python train.py --norm_place="pre" --rope_fraction=1.0 --attn_scale=0.177 --bias="none" --init_std_qkv=0.0206 --init_std_down=0.00343 --lr_mult_o=3.0 --seq_len=256
MLP neurons of a small language model. Each row is named by its layer, matrix (down: output weights) and neuron, and shows model dimensions 0-191. Each number is 128 + 24 x the weight over its row's rms, rounded and kept within 0 to 255. Numbers have three digits each.
After each neuron's rows, "fires before" lists the tokens most often just after its 100 highest values on Wikipedia text that the model never trained on.

L9.down439:098131124133104132096140158125116174114146097147107125116125097121171108152136111103140120181124092176104121135195143131143106116137117131131119122154075112159122122111122106108144115125120147120151120152118135136162162113127106082151156146138145076096165125144107156133127142186173170162121132154122122094125168116126146095071106087095142145111158138102141128107106122112133095156112184113130101118146117144102164145124159123114140110157121136081139133122113167151091135140148065111133105143115133106150167136159087144119140098138119110156108126133136175153123097120122085112
fires before: "-", "\n", " to"

L14.down128:105104134142141122112182143148128077085144133103162130124105126131171141134143140096144105157101118120104120151111145131120086075131125111157134135153102111126174125107106144124151119115152114133133096068134138126124159116123138143085158145081126090069175120140107134123101112112143119131134127144119118115140117099155122148153181121108190117156118094155119107154125120154108116114125118198147113091158133130105106120094105120138160179087119130151156170128111131154171130085123130138142089127147129162160102127117154090110123136164153108139119121076176138139157137114133130151
fires before: "ed", "ing", "emb"

L15.down313:147122087135097080130097140151119106083114157096107117138099180155132120154153121124165083176147128147142133136129156122157152080129086089143108150125145160121139123127097119169078137127150090137129164146165098125148140101112102112131095114145110132126118123129133144131118171093161138126185117125092117137094125136158126112163140136110162163113143114127125158135141122130093147155130097200148089133110122135110147098115115118111161158149108112111153048108134130114131137159123127157113102086141138115102094149155139119115146132132148117135149107098104133102161140113115181156
fires before: "ed", "ed,", "ing", "ed."

L15.down241:153166122070119111117122133104126104106153112103117114119125116127175157110108134104127114129138120143104175107102185145156108137147088124118125154105110061163125094120115094125084107122130170154167128110111147149102114128122134117158110190095158173107135137137174146140170170139127121119105083125139125126124156135129153127149158113069152158173087132132142164148146117127113138157137120173126056139086119106121102129105096151123101162187101147116127150156140116144152115132133105128098142126150125110092125105137126098126119146141145137159137112101137131127121137126084136121
fires before: "ed", "ing", "y", "s"

L10.down358:139135091115159147122138079126113129131188122126140132133135087135119107099107117121134123127116136114111160120147148114108154090134150104118134147114181110115164151176156151144124125155143108108132123122135115096136142089116077129114141090154133112092157119125088135112142150117142118142138145120139164121121160133129103118145158108126116108141147104058176129132155141097108155088118107102129110092137136108122104118082119096132147135092108111154143227138144157120160095161111185107147136125141145143159124150119154124144134126140102171125086101118111096174139102119188117103
fires before: " 0", "\n", " ", " 8", " 1"

L9.down95:151120132096084133121119147108084159137128153120120108128154150141117147140103132144110115086143117118133162148103107142137103080121121150100157157122194163138114130123121106129125131123130141172119143130135121105114140141123138143124174172131158131097133174092091132145152122098116103138132114141124174095083123058148099147120063155122144135133106107144132140173144127163092114139137122070074121112071089143126149124080131131132125145145112117164115181163114118122123095155146110146150125126134154114177087138147152153126148088158137136100142152136106091162122102134135132123
fires before: "-", "\n"

L15.down478:126124172129127112089125105156140128097113114106081139128133084126096159134116165139117148179125159163129110105101171117125125150165125144077117108107094146145157100137102119086134071142095122110095128104137136160144111132132129101162159142140118134133124114131107073100152180096173128129157133128148120141111160145116145138109120143096165087107152115125143122118185126081076129125131141135142104123130097131131120121153149126142176096095178141154111116102131110134147126111145125166090130169128157129085113140126132099097150106131143147096165127164116119165094133163130151169
fires before: "i", "er", "a", "man", "ima"

L3.down757:136121135121101150128082123120127125159135124134115153111133134160128094154133161096156119106129125076131128108131119103062141110135124138122145147158159128098165111129156122124149170100158134126146170113120118115110130124125134144122166148128137120108075125142159097130086124132162092094110127135117146143105149111095105156105120141165087149119161158105156133152131131098115107094164159125146120129095140128138163100092100099121112124147096103109142167117161098148111103117127119149171121125113079172126116113163139132128178159159122079129155088148112142148096157155084216117
fires before: " |", "at", ";", "\n", "ang"

L13.down756:133154131123095105094133120119090179129152093122140146100140159140147138126153131104121147123113140173121121119151191124134122120144091162106145143090127142137131134125115175160131134104162127153165086105113127141174130108111110133114119083124133110082105145098133100132116134073099124134135140090143119143153146129100114130177134147136175132134101126121114191151131141136103142153126157092130138099100089132140123122128087153123134167139101118109135232122139090090124125151151090097087136107138132146130119114141114120115095109113131074154123129100132134174126128136143180135
fires before: "\n", " ", "i"

L10.down258:146101124170109138105168114127132151138146100125099132091150110150141132112090122130123113116167145148183146119136136122106100157138123109119147141106127100110092223084178184076142143157085128145164152158109152145103120095119134116137137030124135157115125129143132160102135165099112134116150106130128088119127132141097150122122125114126163102081112112138106146090147141139128165167119129129140127103077141126138098099129128110081144132152144137130115155133152155131104124119147140126137144109121157142132112155109139105106119131130158121148143135095131153180097097123148102109
fires before: "ia", "ian", "ai", "am", "is", "ia,"

L15.down27:112077127073099153085143169121126105123110154129157160131129151153159093143075138107155198103105145146162096149114113123150087089156131152127163097112161074099139107142131134130130130131151174100153148141130123127148137141093129110125159132140135137114138146130114129130115100116113137114121120160167123137143136128106155130103152130078116148125103111074086135099118147121186143135071094138126137143118095144133114114126153125116098112107116121174099139115100149100137136140154160145173124144137108121130134110122108112148141112102128137114149147136077155103217140138143125151
fires before: "ed", "ion", "ic", "ia", "es", "y"

L2.down97:155153132140119121107163125125128148100112128104137118124149158103114123190107147129109130101121133144124145165146110129114167177169122115128125111151124114155106170121146125075145132079111148127155165188082117129109126117133119107096143157113133131127128078123085120115138153140151136119112119121101105127135159103071166135107124116132061108118131160130149102149115192094166124147154138099126119122133110135127149156144162148109102098152150115147091076139149132131108163127117167116128114090130100133130104078141151119165082145106115092140119143113158152170074128154118150122
fires before: " |", "+"

L2.down573:172129091110120123141103138126109168155125107133104167138103147118100126126133168133071107098139127117093150108156091144131134131128108127099118182111130134115107117066121117136090147141159142134145110125178149120121151120131107110138132115168133143137121163155146125165141138123127182132151140139142126120138098139100145167144186121157150151118115108137113139112107125132126121110160170145105131112109163128110061104124126096085076104111134121104144093105090140118061098123115154109123134157139115163106101102128160112119135108123161162091195155144129134130149100163159109160
fires before: " |", " who", " Two"

L10.down322:108115102126108124117115125132118145111089114080145117102139148128123109111109172149136142084100100152132105143114055129097133078124151123136152134134125130122131157101113105115130157127124137142151161153112140123140125102100131120091162123124100134127128162112148136108130139113137149113130111127137205090133176074079145110114104127152186111145145105149154162128139136100096123153109081047094134150114129106108172135176152151138154164133112111133102195132132145152119123143136170130115116118135167114137136098083172128159128128136135139137136159153146104152125139158140102115
fires before: "\n", "|", " 100", " 0", "-", " "

L2.down138:117078120091120123175131106129134133106132153138139150130139081115130127116127127145128181145129109138128120139128106119109144141150147136171117133111130107119120130136107109115091163132129162083136113131112099095099090118134174139092125115134117134104179117148098115153150100184108088145122088132148136139113171106140135135105139110150110088091150147113119100129120170155083125134158097123143100110164102154154169122105119137161142107071146137141108093164146132179156135165115135120158102112091069171110137123147095098165111172146156120165132139134151137124159163102102125096
fires before: " |", "ond", " the", " a"

L3.down59:167143137138125156148084151115099093131156125131120136105114123103154100122146144104177124152073132107120088123118103107142152090170137096134105122188152076142105119115087107160159132125115118118149099158108132137168161150127105137117167118156136129127133194116129123152157135154163146104119102084140079096189143130102136165120137097136110127125102123125138120132124147112118149169125126095121142125106144133092120141121161150089101084132134093111113167086114180136121168162150129079180144096150120166106106134137124109124124121125106143144132125153119127126098150146100126115
fires before: " |", " of", " Total:", " D"

L9.down606:137123119116127144122130101110131111147141099116124113131178130122088117141156145151113106162150113110113093135126108113146139126159108147107115144144151191105141110094136095124128143150129109131157105189129102156080087084099124153173125089170127148115146112138123098143121069127138097142125160152141124112126117115148106109173168088174170132118147170168082045112144114125107141134120132141143118101096149078102106142143092171162160126117147136122097114129113127133112126103144110094150168125150150153132102101153109135081159165128143135133141134117125123142129136160145127110
fires before: " to", " that", " for", " the"

L13.down236:093081122153132156123134100146113115097100113082140123099094106114094145133158128124153152108135091165120131135180131144126111079141125145151151131086195112137119132100099098112143123109134098127084093098113121121150152119137136117133160154103150108149135179109077144151110114171186169134095092125114177123146142103117143144131113142126122160125156121127143122150113124140102127154126091082158083131131133170112156161115095095129136122156138146141123197099153137128141105167129113128152105125124136149138137098083145111140105082141146123158127125107154113151139148168134108141
fires before: "-", "\n"

L9.down356:129133119122070141129129145153071136156122115135078127121118154107092108099153125111123170128141119120171134113141115135156104120152119118105125140123134112132097107143144190150109098113142141151114130138111112130123096128159154134110149131072177131152148106110126117131107061186124122139129129139119169119144121145142081137110127139137155121120112142065101084117175095126100141104137116109149141142109140115140139144149140129119155123147136166145062120154178080142077102084129105115157151118100154165113134143147116096122173110146112129085118123156138167146127153156147166125
fires before: "i", " to", ",", "un", "a", "es"

L13.down91:116089104096102093149140161124097110124083158127109128095132169125138111142120104153152128118136097146158119120107109086156083120151109122114163117178106120119130141134138138098132117141147143130109131127093164107120134138137116097148131128081140140172165132206101138131108150155093127148108131117146118118130093119120184156125118171138134139094133111123095161134107137136156089149116123136097167135095188132085105133154138145103116146145085107148113136098138151134098142103101137161125096129171140155136114133125126126132210154117113088108130164144095136164110136141162096112
fires before: "y", "ia", "ian", "i", "ial", "ies,"

L2.down628:105112133135137150138144130127107152137120111132126129080135129123126131122121133135153118106169139100122128123119147146121149024137164129118119126102164145150120156117108128116133113143128105137130095128113118128138149115106117150151127138107131089133149161114110100114125138172128143124142124127105158104144137134116095125101135109148148126108104134135127102109139111132130142136122108049126115119111166131128125131145140107128133099135128154110137255111131147156139119154132135154103137104129122101182126123114136107143131101150114127117130134139112137137124139130109120138
fires before: "\n", " The", " He"

L3.down651:149128134113130119083100165142099118105149128151102080138161123156112111133106122138106134106147132157132095155133075165131095124121076093114108162109130145149117153115110139131123115156154109067155104144171128122112160119134118137108127158123160135126177149144126137119147149099126126111123111187126174151128148113132138101141103100112131099158108132124129178145091112083130099130089143101139140154119163112136124104103131153092173149137134078106118120114161110114086148168089147124135178110085178117099135114141147180137161111120163141088155114135131128160144136141090131122
fires before: "\n", " —;", " \"P"

L13.down663:102114119118098152144106136121162131118106099122136151154127130094181124121144144125121111137139078129135161138124145167095158071144135117101127124109122153123106137143123143145092104120122144103109102112099091130117150114154117152147130112126154149107165103137146109121098120126124132122146145097133127108179145143130131106098139105106131152150121118150133107164178157116094131143060077119143086095157059144144131143145117167173104135118097144157123143138107152115117166122117156112157091149174113120139122135158185129091110102122162122161141157129113104153138153073094193121
fires before: "ed", "ing", "es", "ed,", "ion", "ed."

L14.down581:161104134176116128093136155123116134123180097131112118120124138118115151121141118055126091150117096135104106088136107108174107181157088132071109098140113131111130146125120136137102121099151122119116110138119102148151129129110106150174166111145133095150155072114115108153137121130103111095167126115135154078140125149156113155151144126126179155164146149144163100121147116115181135124152133159150139142121097124126146147136105153135101122102105163148096103109116096090112132136100097119188143148131149167109131093124126158125160165140117106111102087105160177133147123129116123141
fires before: " to", ",", " |"

L11.down292:128108104127107100111136141133144141119109119126112125150154126161138090118155153107121113108102152119155094096133121143128092153133104101122124121121130115129147199108138174147138129140179097128141119136110105141121061165074092152123167117104122079117108127127120102156168135163104092115126124151167149131178168138107087143096116116157155097116115140137146140103147110121116105148117119159101176065117099162173144134130138140145140108108119152152127155123103124128104149164128117150152131115102161096144123088160114126080148107130143119136131084126125127159134099175139187150
fires before: " to", " by", " that", " the", " in", "s"

L13.down454:136129077070120128104146163145124110128110102115114142155121128118123173157151152177087130161111105116152153090161141162150092112112146104152152139105144119167139120133093106151151097121093192090139118137138126134139132107075113103136123133147133072120117098106141130125130152141148128132119108151177140141124125129111112104144141145138138135131116196101130112142121118133089106100115120147127139165155119130154128144135136069159106093139128129102114169089169117096156114074094113145180140109130139114118190107141148140121158112142119120186133131112089124098138120105146147117
fires before: " to", " that", "w", "ly", " the"

L14.down330:137141145128141161097087177114123132112128091148168116132137125108121120164147114128171105079126124118127096159158128173148104106088090153120140127099134168149155128138121117126130120113113144136168157113152170150146156096093118103173141123128130119120088173132116114133081126074127162138085125135141096151153160129142132141155132156153132080104114162100133107122147117120119121128123103051125083114079212114106126098104105114102142109136130137143110187083125138116123123154114127138154127124113154140096087126158160115128144127134140115129102169120130136134152129134116150143
fires before: " |", "\n", " is"

L15.down262:101141160124157130113083147120101167115101089149124114104107087158094114125122125116129068104089141132105089152104107134155078131213137133129083148120148123126111113169137159114128125121128130121121135147060140156134131138132141156127132089104119132144138107133113109149108161113147118128103123148139121176173111141100099100091109139177124103131117185138142089119085127125167091126140144124136122096156131114135149135115166127116111124091126174154104158105152104155138120127165139100162153139135156171144143143114159127119107127130144130140155134135087105144136115091180142152
fires before: "i", "ia"